config.yaml
n_layer: 21
d_model: 384
n_head: 12
n_kv_head: 12
head_dim: 32
d_mlp: 1536
vocab_size: 26613
activation: "tanh_gelu"
norm: "layernorm"
norm_place: "pre"
norm_eps: 1e-05
positions: "rope"
rope_base: 10000.0
rope_fraction: 0.5
qk_norm: false
attn_scale: 0.177
bias: "none"
tie_embeddings: false
parallel_block: true
init: "normal"
init_std_qkv: 0.0294
init_std_o: 0.00453
init_std_up: 0.0294
init_std_down: 0.00226
optimizer: "adamw"
lr: 0.00117
lr_mult_qkv: 0.7
beta1: 0.9
beta2: 0.95
lr_head: 0.00612
grad_clip: 1.0
warmup_steps: 535
schedule: "wsd"
decay_fraction: 0.631
decay_shape: "linear"
final_lr_fraction: 0.1
batch_tokens: 65536
seq_len: 384
doc_mask: true
train_tokens: 458500000
steps: 6997
dataset: "wikipedia_en"
MLP neurons of a small language model. Each row is named by its layer, matrix (up: input weights; down: output weights) and neuron, and shows model dimensions 240-335. Each number is 128 + 24 x the weight over its row's rms, rounded and kept within 0 to 255. Numbers have three digits each.
Before each neuron's rows, "fires before" lists the tokens most often just after its 100 highest values on Wikipedia text that the model never trained on. A number after a token or word is its count.

fires before: "1" 33, "2" 15, "3" 8, "4" 5
L13.up1332:140122133127127129157102154132093119091099097123114096122106118124135145121149121156136065096143150125089133141128146128120102120103141160114130103088111121100113110112126155117137108126191088116114128112148104171136096131162140150100107124095122127156107132148123124115097113125113140112
L13.down1332:138122128152117139134128133082140142139200159122171101138147092104102123134129122093116128151114123097107097109117136116143081124119103163136154122115128081130129126111126110130134111165120161136144124101139162151122170149146117142142137109136142182156150137164163154114146142167112114089

fires before: " of" 91
L18.up1106:157120132146128145078129168139075089140076103137112149148110164174110145117124105099124147120098085173101156129131144078142150080124123156126106114141137130112151159143135124124160113155131173165108133111147112128133130133117102100091090167098113067110133088151115114145107157113111116086
L18.down1106:119123101162119088119137108120149165114173164093135115111135118096155137115129172156160104129173088116102116138102124129121132153124122119189132126124150150106127122089137122165123095138114116085152116135104124120089126152157145164175156114147159150154096156090161137129165133148143105134

fires before: " to" 54
L6.up322:114084147132147143138078153129110152150146152101113138137118129089117162137150129127144114161139121136111154143121105144109136159124134100111141154111130122082138155131129122155100146118122094131139087086138173144125126104121087115101117166151133155136139092155099118083086140121076124148
L6.down322:114118133139136110100093109143103135158077117103141118169136125127141136098126150149145125165141139142144119158166177135134116157142145069104149167103144150136103174135136122152139099127113079149114089112123152102135144100098103145078094170131098131102117144150126117095134122140065128105

fires before: "," 53, " " 17, "9" 7, "1" 5
L18.up1469:097120123105098110116125145130119138125108127104126141115188152093140119147107161050105177136124137143097176157117116127144138131142108177125093153118169125141137124141156146106113153152106143145094156101147152100125143104106108132125170109105161145174141135101175133050144137088135094115
L18.down1469:095086102106174110137168180141178142117159099124133080149122110109130122118103123135091143151100155159145116137099178114068112098148114134179096132127137155136125120127136140147157114112137093109118089174104130151111093107142130115115108076152148112100138115144102141143105114150117143133

fires before: " of" 60
L18.up172:127121143138170129103132139169133086128117114094134083180156142155149149115082085105117169146149105152141176137147132171146124119150133107118106129138158144105170156116138115139170123146111174157084107130124129139172125130126091147098111170100128082146116093183125172162109140117115148101
L18.down172:118137085105127096179109134150147095134115160147160131112116115069163144186135117132159089092129081138147139159117101067142142132139092122179124154106123148142139126059133128134155097086156123091137132148154094119125113125125171128161138140152178173123149111165144136107094146128077135096

fires before: "s" 35, " to" 21, " " 11, " -" 10, "–" 5
L18.up420:134118153121110130109106126156133127149139107148088103103088141107141140093078090100151141101119116122123123153128136157129100127139187096144139133154142150158153084145135118190129152124089095184143125146130106128146123147127115144172110122107123108130153078138127093110128104107105092100
L18.down420:139156104128142119135140139145117116133017118145111135116137152136116103108143124152144142096174128139125170135091140143149100132125183104054089127141121134140129115066140117141122127093123109104135131118126161134138143121176169159146107133128142138147122154115137140148154134149133157112

fires before: " |" 48, "\n" 8, "." 5, " for" 5, " in" 4
L6.up1418:164095136104157128147128121166098130108150135167079156114132122136161137151133084102186122151186117132128120143110178123121147123114112127125136162157161167109106158116132124143109127169171136138149146090117154111102146095158117131173129105143158115165128083093165111075155123105153125121
L6.down1418:123119150148170137124100117134123148118071182153121162125138130132159142157124095160131150113140145145105146144130158131076110089104129120069094129114143082117101103107149168080116138133141139158109143145064134111104142134141143128179165122108158156126138130128177169086170135088137154124

fires before: "1" 90, "2" 9
L18.up464:124121133144160149115114155143094106114134074131110139119112128098154117136132066112098115138114145131116122114132138150119127089182158074146144125108164115146131115149149125153118133125124136139157105082110140139116114139123154140155092126107123087142171117094150137082135098083103099062
L18.down464:137145122147106115129122157146159162096021136097150129157131116115092119124132129155111111097123149151127098109142143155158137128112129128039126161151124114115181140108127082121145139149151104116161118187144124133120121107136153126123133103170111122144097102123148135135121128105128160121

fires before: "7" 39, " of" 7, "6" 5, "8" 4
L18.up1286:130086145133142121082113121154064104180116145100116148117158143138124139134117105116134099139116137148157162155112163134146120108142095127114072140144123152072108122121114138105113091128115096112073115143135120128140132148142117112109107110080093112110118084169114133151110130105104107112
L18.down1286:145130141175105145121105139172155109112128113124162145153152168137130159134168145159108086096110136121147088120128104146168113133131114124155134136195119136140114130140107116108145123152114083121107140147117077114153126131097152095144141119146121129089148146121122148107136165170107109164

fires before: "1" 29, "2" 21, "3" 13, "4" 10, "6" 6, "9" 6
L13.up273:157082144160160133101125145143118112147142147149102143109085138125136116117155137103143124122118114124086161161107159130114182108099165192101148156116167131114085101136111155123108105138148117144131169148133119104126165167153092108129143133115118105157126095131169113097120125159150114146
L13.down273:142124104128130130099184111136117112128148148108099141131141128141140100113118116112151142138110114131119118122150150136148090097108091124142131121117127145141139100156113124161149131135092106109135073116162120147149132133164132093149097192137103148130151183136173160156100126129153148089

fires before: "Lab" 26, "A" 13, "B" 7, "D" 5
L18.up890:103149137102114113129137097132117141131099110107101147173144130154093164168115076131100111131153150103132128117106132141126146127147136118075149146177135155123121175070152132160165143123125100144111094139133129066122133151127145095138134127115166150091127085115130112122151109138122134121
L18.down890:132122125157105146172102131132166077140187153147123100117111188105097123141118120137137128136113132131130107143153094114129120109098131136113118127096137167122132107158145122121119112149138112117155166090094128147134147112114126136135117143151149147099145117102153134129125117122152150115

fires before: "s" 56, "reet" 4
L13.up644:106140138136129119094179105133132106107141116116100110124129199098102145101148140102102118150126123134140160178101147132095146122144125105122137094129111140131151102095168128153097161162129125124084120123167095126117100117126132156137144122123137086122112115090130104087107099122111152151
L13.down644:155108104125131095144145125127140110112125145115133137136146114161120105110152107161122131143100124113154102086113098140175108156088149147131116144138126133140145124154135100125125105143126137133147086132097130156135122120154139140044114133163086129112122144156157191164157142119109124145

fires before: "-" 36, "s" 22, "t" 5
L18.up1072:131163170114147148108112135165123128119116131119120108101119174094132145150130106114146089168111142142117172129116119127136109107133161132099085116138129162109181079084102135137083110131104136108128110136135143151129102153134128111094168162102145150145140151153142107127127106175120146109
L18.down1072:102069131119118108115132103092137115139153125140115179140146116114123154133117177149134146069135116089139123148129105080125114167096140120109158105132179106100110158151140141111126130138134134147159183136132121172120114142131149142127113105146125136111121099127121108140145112105127105157

fires before: "2" 18, "3" 16, "4" 10, "5" 10, "6" 8, "ago" 6
L18.up181:113118109182152127092140161155075059163108104107150066136117138157068129128130104139117104128161122130152107148125129115150169121130126131091095147118101143090126120151084106077143158113094150147131155140104144133125104129119104126137129166138169178100112087107131112122136131159123132152
L18.down181:119118112149160107188176123110161166127178149115095174154129115126117131118112103100136145118123139110117125114087154127105139124116121116155177137163108172125107135128148132181141129128184147137114112102149107110139096152129110119093141113142098111146135126132112119146099130099135170086

fires before: "," 16, "." 15, " and" 9, " of" 8, " on" 4
L6.up1401:148169099152158117133131145121118120133151120143101142147098153127120146128133107144156123161136136162130122147105110098149127123132131120126145148152141138110144132091170152100122101143147137130151155091150123131079127120171096117124101117131144146154148083104167119097118147104119126093
L6.down1401:130120082144108124162164151138121114108171148140144123177110125127136091145100131162182084137123115143137128137110136127118125164132114133054150142162146123150148120112166133126153100165113143116126110126180093110119164094116133160076107123138166092124134118136149129108100072128121083103

fires before: " " 35, "1" 16, "2" 8
L13.up1519:131116155109155115103132122150125138135132103126120074113143110153198143107117162093119114154125091139118142147144138155163168141133104131130153149139095139133132117114159147143112153122157087121113150156137109141170120102091129117106132194128115150179104130138156117117109169130110110096
L13.down1519:112157183109170110095148116111072100087112111162113186110095068101156119130143092115108145162086088106138117149151127144144137089146190142142158100153133112137110104114153133110165121080116124149132149143102179118124140175115094109109103108165110112159116126141143152126148114142137122125

fires before: "1" 39, "2" 11, "3" 7, "4" 5, "8" 4
L18.up81:120088157118080088099172145142126073151136111121126090115111163134099109114154093090140082095126124142135148124139163161133136145137102119139091123136132139104063149174166116113115116161137094121151141097130107110103144150110110135150121149124124109137104094146123122116101102128123114118
L18.down81:159191131132145110133149131117116143120149117129077180193099124080084142143147121138087119131144149132105178111115134108135106108130190130099154091097151132133118124125086119116123130087147199102115118129113164090152125113109152123129129117107092095096133152147121098163118114109156079182

fires before: "." 70
L18.up1293:122157098136162126090161146180073129137106103087114111110158143094121111139141134151109157141162115158143096162105153146151156159146139107108104139104087151105159110130147123139148146157132162150144111124115163139169116156092161102128124150128109135179133142097146121135159133122145154140
L18.down1293:160129176134123104099102079112124159138206126125118153147159067154113142121120118115107087155123142101085127174166123168131108153112131148134147097103132103143133138159192139108101166116126127088075150134141207098158179132105134122118129137129150130126144115107117140155124131134169128147

fires before: "0" 25, "3" 15, "5" 13, "1" 8, "2" 7
L18.up183:116124139128139157134142111145120107142127140104114115152134158172170095137147146148112145142125135098148135176137136143134123122121135158128093116162143139081147096118140152142108151164116111139135147121189148103157136117065138153141125175068138111122110103147115133103102123148138110121
L18.down183:134170138137127117095119155158136147121029158144153140140124115149134124124110156148100149058152140087153146169115111149125113154146092166079130139107141126151134133140097123170105104143116122128166133135122158116140093099128155125147102138160124101134122136135141137146108101139112147105

fires before: " |" 57, "." 8, ")" 8
L18.up171:092126146144140182092082130108143127143110130119130129142119164067136117152136124109074157117128157110116109151124176140103185108138093161133095154127103153128132143125148133101132157112117121140104161138092151155163138117137145145114098136120170147155130112126156126164149141123095130140
L18.down171:116103134108108145122134127099109088144121113111105118152123110099164109073083114133105119117158133128129085075139149111158112133095177097131127131168135095153135107118125138080138146104105123139084120144130118120142169112129094129140142160128119125110129128127163128137148121153133121099

fires before: "2" 38, "1" 27, "0" 24
L18.up655:113135124163122114162109142146141106133132124124107161176147130145132147105105103145123111125113150142093163134121129148105128130121168136109138143170163153096135186072160157130089095130137178165126161090124142123163131142101153149172086137148146129117086088146174132112113133111136099093
L18.down655:148119072135111142164143140078131158118071089088141111129134176142131142120099100104096170119148162126145125103149123116123109118109142115104141131139129134141148124114146109110148134122144116146103119079132118085156114178136134130114144115168144094151193157128134099121116111105102125114

fires before: " |" 45, "," 11, "\n" 7, " and" 6
L6.up94:139110133108120109114112157122091148120136168134111109103083115085166128121116141146143118158112142140151154127117105099153134125150154108126145188141104139119156108073193140163112130114122095146144129131143158119118108156113113120129116139097165149146106112084143128139109148114096119127
L6.down94:129114116092119116155130128120131184137103177154156131096095110122129121133141106182171148120085132133104114105085130117120121131148141125172138129169127121159113089104138122154119104119143113101147140133138150146115119127133110135156106125115170134126069094140134111140133112105141145127

fires before: "0" 54, "." 14, "s" 6
L18.up1141:156127151132098111112148111147122080113108105140114169149093143158155147136100088137141121100129142171115171165122110113129177187152116099123151138173143145164122155126094142176153151139118130137148080138134112092134108139133126125146107162145140128140143135132121136089109140083135131120
L18.down1141:144136128109158084115132066146174164121115142120163152131134144131179104145115133137095144124096141107128145107139099123090121150091122143158162113159097113133138105101132120115142103124109131117101165151102128114085122109118125157126074190129109140115150154143204185129132171139175122108

fires before: "0" 37, "1" 27, "2" 14
L13.up288:136126136164094142147149113168079143117096149139122172147143124095155139146146133084133152163153119143157135099097146133126098120099148126077116133126177157142122154129132106148088140137128166140110106109107169109147126106108106166152119106137179130098096106105096132110125129142126072088
L13.down288:147111103159111124117146140114161155115117169106133155130145128117152162129148067153119180132094139118078120103114144137096151112104107097114138114137086140109116139146117145135132173128154135126133144108097109156136105131081119122121114108114068145093109182140116106129119127158131171129

fires before: " of" 19, " on" 10, " as" 10, " to" 9, " in" 6
L6.up48:135112135148155112098133140158108134142091083118115131122150116139125130091105115055122143159150089194121182167138126169141129121163133121122115187166112163162125169101145131154089110147141108146147104078167151142129086095104130117109091129113110092131130124125118088123124146118083161097
L6.down48:147087150136107146102118081132153100103064120114147155146124137151143114114105133074097143109125090131126166118151144120126100145117145124140114133127127129113150133129106161131134119092126124175154164120126129127101135129132126173110127118110112144117080138103101116100131126190149114127

fires before: "\n" 53, "0" 7, " the" 6, "1" 4, " at" 4
L13.up761:128182163123093123131112147148106112149135113133103146112137139118110139121123144098148156161123089167091127150126175168136099180132111117108114158164157128152100155128136148150067123108145125155114127138136147093157149114106085140141102137130113117093123141091148093124126142137063096104
L13.down761:126126112130133143146102140128090157170111118113132116099125090126147138119104097108077176092094163119097137145147102093114130129103127121133115174089129131123128126108109097109125156122134098132096127192121095138111132147111123118091146112137135163143160116162118114107101105128138134160

fires before: "s" 91
L18.up687:142091109101114116114133124117133106123116136117098102098143176120127103090109103047122123150118087146141136159093126109118125147164127067130112095150121158111146129128105157193089123090123138132113103091110134127142151140128133131111134143140099098145112088139164140156138089131152075104
L18.down687:123100122128129099127110128115125135106108107126118109133138133149113153154126112156155156069121166107131129112160148096096102144145136126150185111064123128156150156114097126113128154128149162108150140122166134156132127061179132104134126135085123141137137112078131116153135135133109157104

fires before: " " 66
L18.up272:117136117128177132138070123117108127120121133125139130117137130144144162105164118130130137105056118146157117158145119158111106129147148126091115123139138130095144096128130151104095155095093123131146120135126155082123125130112144131136173150104095139169159121111161105100111157100107147106
L18.down272:123102143109127082129094141151087125117123171156135148121154135166084145158118118105115118075101126173089087143115095104073069110166171099130108137142094118154091108143152116130091124131109123148135126142139144078072110144147136107114112085154128211104082116111122151135103114121102172143

fires before: "2" 20, "1" 18, "'" 6, "5" 6, " |" 6, "3" 4
L18.up1438:121091135135140130148133132117100155149145141136148159080132107126158150089169130126060124121123124157174156126109173135170147148159146095161105126148139168168131154099167166144145115128164120158135105133120146106114086145100113123105099141137109130144173117127118102110105144141143094067
L18.down1438:141136143137118098156159134109129154145025156129118162165088136106095118110145163105168133105139159099135110110134121124134104153163108121000161119148108097136106132124118138117152118128164169118158127144095098143158138143121146129114111125152122146140119126120158138150154116097144131137

fires before: "s" 20, "t" 16, "ve" 10, " G" 9
L13.up773:140155129123099135106140147098133129121089153142132116112131127141178092146146165142129128136094127172146159123103122128127140177111124135147112113107142117117146148086139124168150105149164129121141110099163136136149116107111154094128131165176137145171191155140112140108142144149158143132
L13.down773:163128138132132172095151106122105133093105141146109124137160143117072152113128142157165105173144120122100139148145099122127137129177158149126093159103142170137123102144145111128120166108122108104147099133083116130165118105098087142088131184107163123147147134128110135130135161131116129134

fires before: "\n" 51, "1" 11, "2" 11
L6.up218:129105170146146098122097147127124130113143083161086126120134130101166135094139135080142138118117107132137172148139128146143116119120111142127145133170125149127140127097158168158111127101147160157153130098160147111114088121096107096133100142101117129175115100119119102096140128135096131074
L6.down218:128112173155115099165167162083130107169143110124131120129170131108128106189121166128117138137107175097127149163172153106111116167148169140099139088118127107089129119129165129128135113102116135145124141095176102110151136136140138130131108110101122126135127126106143136092164092135156159121

fires before: "2" 38, "1" 29, "3" 4, "4" 4
L6.up1404:113119153171170117116142131126109141116158127121098109142113080124153126117135105109113159187107076151116143163095156167108153146141138167135140142171147176127126120096130138133103130157140135140130132136144173154136124122116119098143124139111140160152134126132125109106091113135138114079
L6.down1404:127093125111100104140123142126094112165078128130157151141127112159139104146103113104111120130144136134150168149150149108098153127115127138064124117124114134129131142107112121154149067081111123136150165142149126135115132127155208144158107093122108151132065148114121146140129094109124108159

fires before: "," 21, " as" 15, " of" 11, " to" 9, "." 6
L6.up803:122093148144130127112121170132104125157124118126106122165121121096140123121127115139122079158136118161147211162113139173108130138122133132068115167155113134109123115102127131141096153134122126107127111131168143141117103128131098099098096181115150104134146098135146087077101134100102144092
L6.down803:147095135102121147116124161148111130142056159149113102208131119104118102138121101158116123128125130186136169153165169155157125110108128107024131114133158128115152108116150126105132099103122141124088142127150132159096109151125117121092156159136154093159147088135102075096124110132107128096

fires before: " " 75, "2" 4
L18.up439:102141114135142148107125103130127130172113158136103118143152152140159122154156116136132083159140126126192153147115143103147111089120113143114087093147154131095160088123173158124121212139114136151153144145155120117125119159104131134150125133136133085119115104147100109089116161197097101125
L18.down439:108073086154150113133059167131098137108086122111129155127146123153092169175078116120121138125144106107128183111105110119096098082123141101144122153112118147122127108175119096165096148124143122102174170132096154111166143111138136138144142083102082127114138103133141085134138124104143104130

fires before: "6" 34, "5" 15, " to" 12, " of" 6, "7" 4
L18.up110:093144119102133105092110160111144115121107125100153167136113139110139138130138084086106087141170079180160170087104081158124142136123106111113079150134126151115160139114092147147094141105082100141096116125104140149134099123129109170132129147113134140164133144128126137122062104105085123149
L18.down110:165104120112132147177120133149116083107169153148153147166100099119133144102093159100117129095097136122144139114110143155056151113100107149135124106131097122150097131154121118107185129140139174139106137140164160135164145121120104140100112130133153129114116101123156099093118114159128152115

fires before: " |" 29, "==" 16, " of" 10, ":" 6, " ==" 6, " " 4
L6.up1417:106167088173150112106132134167090099125088148099105160154162099122150134116147114154116157104135131186150137115124174140133129095155066147104107152101159134139106100107115100143099102127133103125100146130152132108146160136125105139161087130098106139116109075178129150113154147135106129118
L6.down1417:139109149098114138135136088092170143138194106149147116126115086133093116128137163114138129127134154086104124142134097117106113149131145092184131100116110088140113127149120116142128174137133143141143104139101131146126118133148128140109134130133133136098132146105125143171156133109158144132

fires before: " of" 21, " to" 21, "," 10, " in" 8, "." 4
L6.up1445:112089142143140140139094172126144110137123159124105143144137142099173111118137106076129109175102113134134162134137133129096168135104148129119130177134119127083111082121154130150116156096167113125140174098097122124121094097127129103096145127135150091132106082149104102109062160144108166092
L6.down1445:144123095167128136077139144118138140145077100154149135162160137119140157088144149109107113109146157193108151110167137117130151123120141150076101139117127110125110088123114124132170122116147129143127133099122097094113105119122137129116114153131143078134101098180129135165101132132083158101

fires before: "0" 26, "3" 13, "4" 12, "5" 12, "2" 7, "1" 7
L6.up1325:160137127173137092120105158164123102077105170108117134102133128115159165136129161114125158155170106140127129123126117119147141129128118154099139125142131153151131190089138128113101103118187122120097111117188171132094112105094076111137125148102141099138079164142118102103142152141090120154
L6.down1325:139132136125117107145089132169127093099073161088106152122148146179145149115113143098110148146168124156130138135142139127157174114102129151080111143125127123098128127128131114102137127154173121121126124147107128126141117138113122135143161126125145122140109120135170128102101103144091145110

fires before: "s" 34, "t" 15, "tern" 6, "er" 4
L13.up914:149131109125176146129119143130118153162090124145090129143099112141126121147141113133106124128114136172093153133147106141158114120144143155141122120152148135123126166137187104142085113132107097137112130109154121135123136113149118140148123131114137128131138122116129148088128100135127138115
L13.down914:159129147116159126153166115167114147149082140103139112153141135129153150142123097088133071198128146122128153150130108129117139172114141162051120091112097134116144132091187108177168148115111086095096096130130124112164138137105090115122169114147123121142133148160098104138134106114105116141

fires before: "0" 40, "s" 16, " |" 12, "\n" 6
L18.up169:107109121148127090132115139114188126111119131135129123095179124180134138125087080078118102101169134142151096120100092140121208164140113096076126199108129152128150140118144099161121132138125123119111116111128128079131130168118108115146111157171142155128113140158166090098140173166106092142
L18.down169:137094116132149099163139150091153163112154165150087147147149100110124090123150207133134167124139112110129145113172129091138072136123113163128174098119133124074109143117097118133111104147176158120152105101171125155125093168145120148138049113136126148130102139108110157140141144150164146118

fires before: "1" 72, "2" 24
L18.up576:119124141138109118110105155128100097119113128139115141095135146135141162087104106099083134133089127129103159145142090147176125144140154106128122155140151173144094172130127154169139120129154113124102151116127139155142141069098123150161098146120123135114145141111144116145154117077121082068
L18.down576:075160143177125099113121116149125157128040085112135139137137136144122137103138112121117161141100178125113108140172109129151116156159157114053108152184164112111119130143184133146141136129142107114135144144131127102125163123135103106160158107138134124173113100116167132134120095083140141104

fires before: " |" 42, " " 5, "–" 5, " Ass" 4
L18.up1500:130179142110127131107149128157131130105113136148149112129103108079146147133118113150105107134100121181104129145132107166139151142170099111100127128136154130122149118102101098123074146147131103161097073136169135106152127141083111154139094132115093117163125138124093119175109127136110074110
L18.down1500:083110120109137142157128116127100167114155090098140110153148093092138132102098138154154157158092108111106155132124137118104129146109110155129086142152091111088118148156169125125142149158079136130115168147121110130116124128118116091146156118141120097125092141133135134119136128135173152095

fires before: ")" 84, ");" 4
L18.up1457:072097117144163140100116127121121129098137107160107160131124131092111136084171105142129148126125106141133163144111165130107123162158091095084144113127142110068105110102146131124112091129140092171137172083126172131170163112109143135157098157126133153172127144131133143113141117138138088095
L18.down1457:082101086112164123109166097098144124119140059130155139165090163128119144114136145119083161121108079170119103117129119128088159119094158105177120174151121106160140112138127118121159094126110081135153112134098100137125136099133129112118164105149129131114120131132113159110142125128113142108

fires before: " " 71, "." 6
L18.up958:133094142119140132120108131138114109127117118126107116090159138120130121093093128166113164156079081184144134146150120108122136116088107149131083118094116158111141126131174189131140148179099134135121101129099160116132131102126134076150150133089118115141112146075151170121136134121087126105
L18.down958:091093131095122170138125067151104147108097122110139128156137135157114139121116094124132155101115133110091157173127090116099134121103128140077109157126159083177190115125162130159123164137142190123126158092096113140147163125145135148062118146124101112114126143132149132135127142099149109120

fires before: " (" 65, ")" 14, " /" 6, " |" 4
L18.up748:150187179152117137119121120115117107133134083102134172119089114105133134097186156153128159074157131169126114104124130134121170134129097127091077138174159124131142146066166127135122138160095115143115162119106116095150160186062123100139136168127121105150147106129101142132120145147092100154
L18.down748:125154132203192126128122131122109140103097131070111127100132146109099126160111145143140103123189146086081131108143152119116156125111119119125121109154146110180104109117148130109170122123104111095124163138138152163109132112153096162112118150106142164131159111177128173157135117161129154141

fires before: " of" 28, "," 15, " in" 8, "." 7, " to" 5, " and" 4
L6.up161:128093111105132148112101214112129151156111155131140101166134120171118147116144137113102162138100136135124174117159150125140147109100130134120130132098147136114103125141141124137117142099140157106123173108108137169118124058158101128104081159131132075101136114125101077122071112156093130086
L6.down161:123155076164124129068148105147157121142069098117126148128164141131085108103175161107141125114097141159127113095116106146144145151145124161123156151109120113133113071093145125133129114131120090101126125153151135109146135115144128134162126162127078143122146136142144157120186132125133141096

fires before: "1" 36, "2" 22, "3" 5, " -" 5
L13.up1158:107083128103134156143111124126135118112148144107083098107128103118133180130151085099152124144155134112158109131117161157101125121125128136120139103143119146139137125147153110156135078169118181135133125099108124130146130111106090170126142084120144143128116115144111144093100136108097110105
L13.down1158:115078132141169066154112111098142182136169098124114126146092083079110097127139075111134115141095100130132129111108125143136106114138143086119138151141132126114132181098136150134133144111101124178128131095153135145146105140138117078133125103131139117132115123150133178150172121117163114129

fires before: "0" 33, "2" 23, "1" 22, " of" 5
L6.up437:126139123165163083103156128162112131115174122124085132125111137080136164124129113145131148145106107101137164110078124154115121122159083123121120158140083162125127167117144125111093106100165099181122141109159161105096076098113114088166136140113159140142095111137146148101082170136085166153
L6.down437:143157073194151119115190138100119117106127107136104158154114107121125156106160156150158150145141095121122138138084138129125129101166145106094123152106131105123119158167147113085092145154129145178131119100129131145116159089155142116114115143127102089129121134093152103156128131152136134117

fires before: "9" 18, "1" 15, "5" 6, "3" 6, "0" 5, " be" 5
L18.up625:112130111102214120108133157118092108164145131157118149094136123115140107112147083110150148152076101118143120091142130130120131118142113135129106119125085142169146110100146124166099097194065136163117116107131157112094157094117152149169137203107138123123142111131168124070125105151119104067
L18.down625:152145132150092164158130091128157105131000127072134131146123115127133128149133152135090105156107163100134127163114128132151102109095126110045126152151133083083145128158133138133128131124139150123153123116127149140151118126148144104116132123158119113163133142155077118141160111134165149124

fires before: "," 38, " that" 12, ":" 11, " the" 10, " to" 4
L18.up262:099151151112101118133148159141098117104111122118137127128135114132148106145113133114118090156105111177139172120116137162157194115111119124130145171156101163118167123105167135178109113144153101129159125137117155123162088165119158120117121108145107110138147141077110152115124089115111096093
L18.down262:110109128108152122130106115165146138157132097107178128168083073132105104109119130153121132114114115126144172134118139165123141126118106128237139149101137129118128087109126101132137117096109137140138102135109123148156095110117165073104117118113084135136138139148161131167105126133152137116

fires before: " " 57, "1" 12, " the" 5
L18.up616:135083146108119095121118128145128165100097128096159145075114150138128151133132128123093143142161124149139190153099133140142084157092107145134176162131133136125130196130142188156154124136143089108111143119144138137165143137117165114173137145099136101106127156110132139093114113119106102099
L18.down616:090141129110126154141128117160093139143129147126124156116101087162150138101146121123146163126118149152146153108185138142155131110188141171200131110129103108150137130157168145164113152081135140170098135151091095123124141148137106139111118123118099105127143125142164158174148135107088132138

fires before: " |" 24, ")" 18, " (" 6, " " 6, " and" 5, "==" 4
L6.up806:088111142121137078113091162152117133112098148140100166132141142096119086101134122146118114128136131167123117087125120148146111086131115096127114177127134157099130142093131143123088133123127139138140150095166136147161089154118133126127069131124149149153135131114122104144126152104096141111
L6.down806:123126123110140131128126133150128138115092158163178176087119136148147138112104112155128106117163144129092109093099104192151121106161115114117111176124134197120130152115169137152107132146085134113107129119136157116147042128120136146126105106085157114132145168076137148120162169141166106136

fires before: " to" 20, " in" 14, " with" 8, " on" 6, " at" 4
L3.up1123:098140103139105163098114169144125114130160126088131101067148109141133164157098144116123128151143086151111109096134147140134073122149135146118117144112114124108120128116136097138130134158145128071103109134107138119159155097109097123144131152119130102159112096115102132135142159134127133157
L3.down1123:090149156115156124129115096090142130146000121149149115131128214143156093080108125167131118102124131108156135157152133147129166124144130102094152142137163138138112158089134135150138142130144112135141153120136137115110118125135116139091133159136104126116134110126096138146137149144175129095

fires before: " to" 51, "0" 12, "5" 4
L18.up354:098104139166109160097109144115122136150095149132109136119100181101143142122137119101130098130140103176134170199100130127117113106124131097120119135172154155108122146150132095122165177156140095114131140123133118111114146144119089135131163134108153133108145098124093123085051174141101112103
L18.down354:146109132126191087123139104142148117124151096153161134160134108154151124138106168153105108134141157105134128099137120139132117141136148154148147095132112081118120129104098167143088097134131130143131106127109157137128123087135148117118114133101061130143138111143146130185174141145160145085

fires before: " |" 41, "," 16, "." 9, "\n" 6
L13.up34:129104145109137133123104148099122131129118140114125136103163110075131095096120148158133154158153146131161113149087136114168125158134147159089147150140166114106134159097136168146086111100110080167134116126165165114138125105120129150163086145109135095105116094134146151084120121125098127127
L13.down34:148140164133097132161130113107160125137139141110154122122098131128114116137149136130123065115132114123123100115149144145094117123100117102168196105126146108153104100113145127135124094109148148111145172111146125113103175155146142139158185099169150147122111147107149102134164126081129133143

fires before: " " 40, " |" 26, "\n" 10
L18.up321:152101123133143125098111156124122104125120121162113128153171129122143154130126138071149175162121072146123141144148146119140167101123092181149096118157154168125121110129108122112100150146126133137068116106150126137130131110117124133122131141114107154141223083130190120101119123130079080113
L18.down321:128110106130111104154131148099113132120043097147152137133139144114125137097167110138110122116102107140101120118135146104129126134155114166034114112125100140125125141148140158161128165133085140128162113130126133096124123099163133145126139112120166139135116126154145131159130126120138138111

fires before: "2" 41, "1" 27, "0" 12, "9" 7
L18.up73:146131166115190161137128153125118109172106139119081148148141121110154132127071123110126098129129110126135122108148138150104145144133115155098136141125161131099120129106142119150102155140080132138122092081133146147125115142071135152158147130088144115149136094163130110111132146118135166123
L18.down73:116121124165123161126115176112133150115041114118119144138141120118105155127097132132136129087151099100150138129143154111109120113116152120136143132141138114163139164136143078156133100121095153123144092120154133142149162131106099149108143174153145102159162115116100110112139099129098126096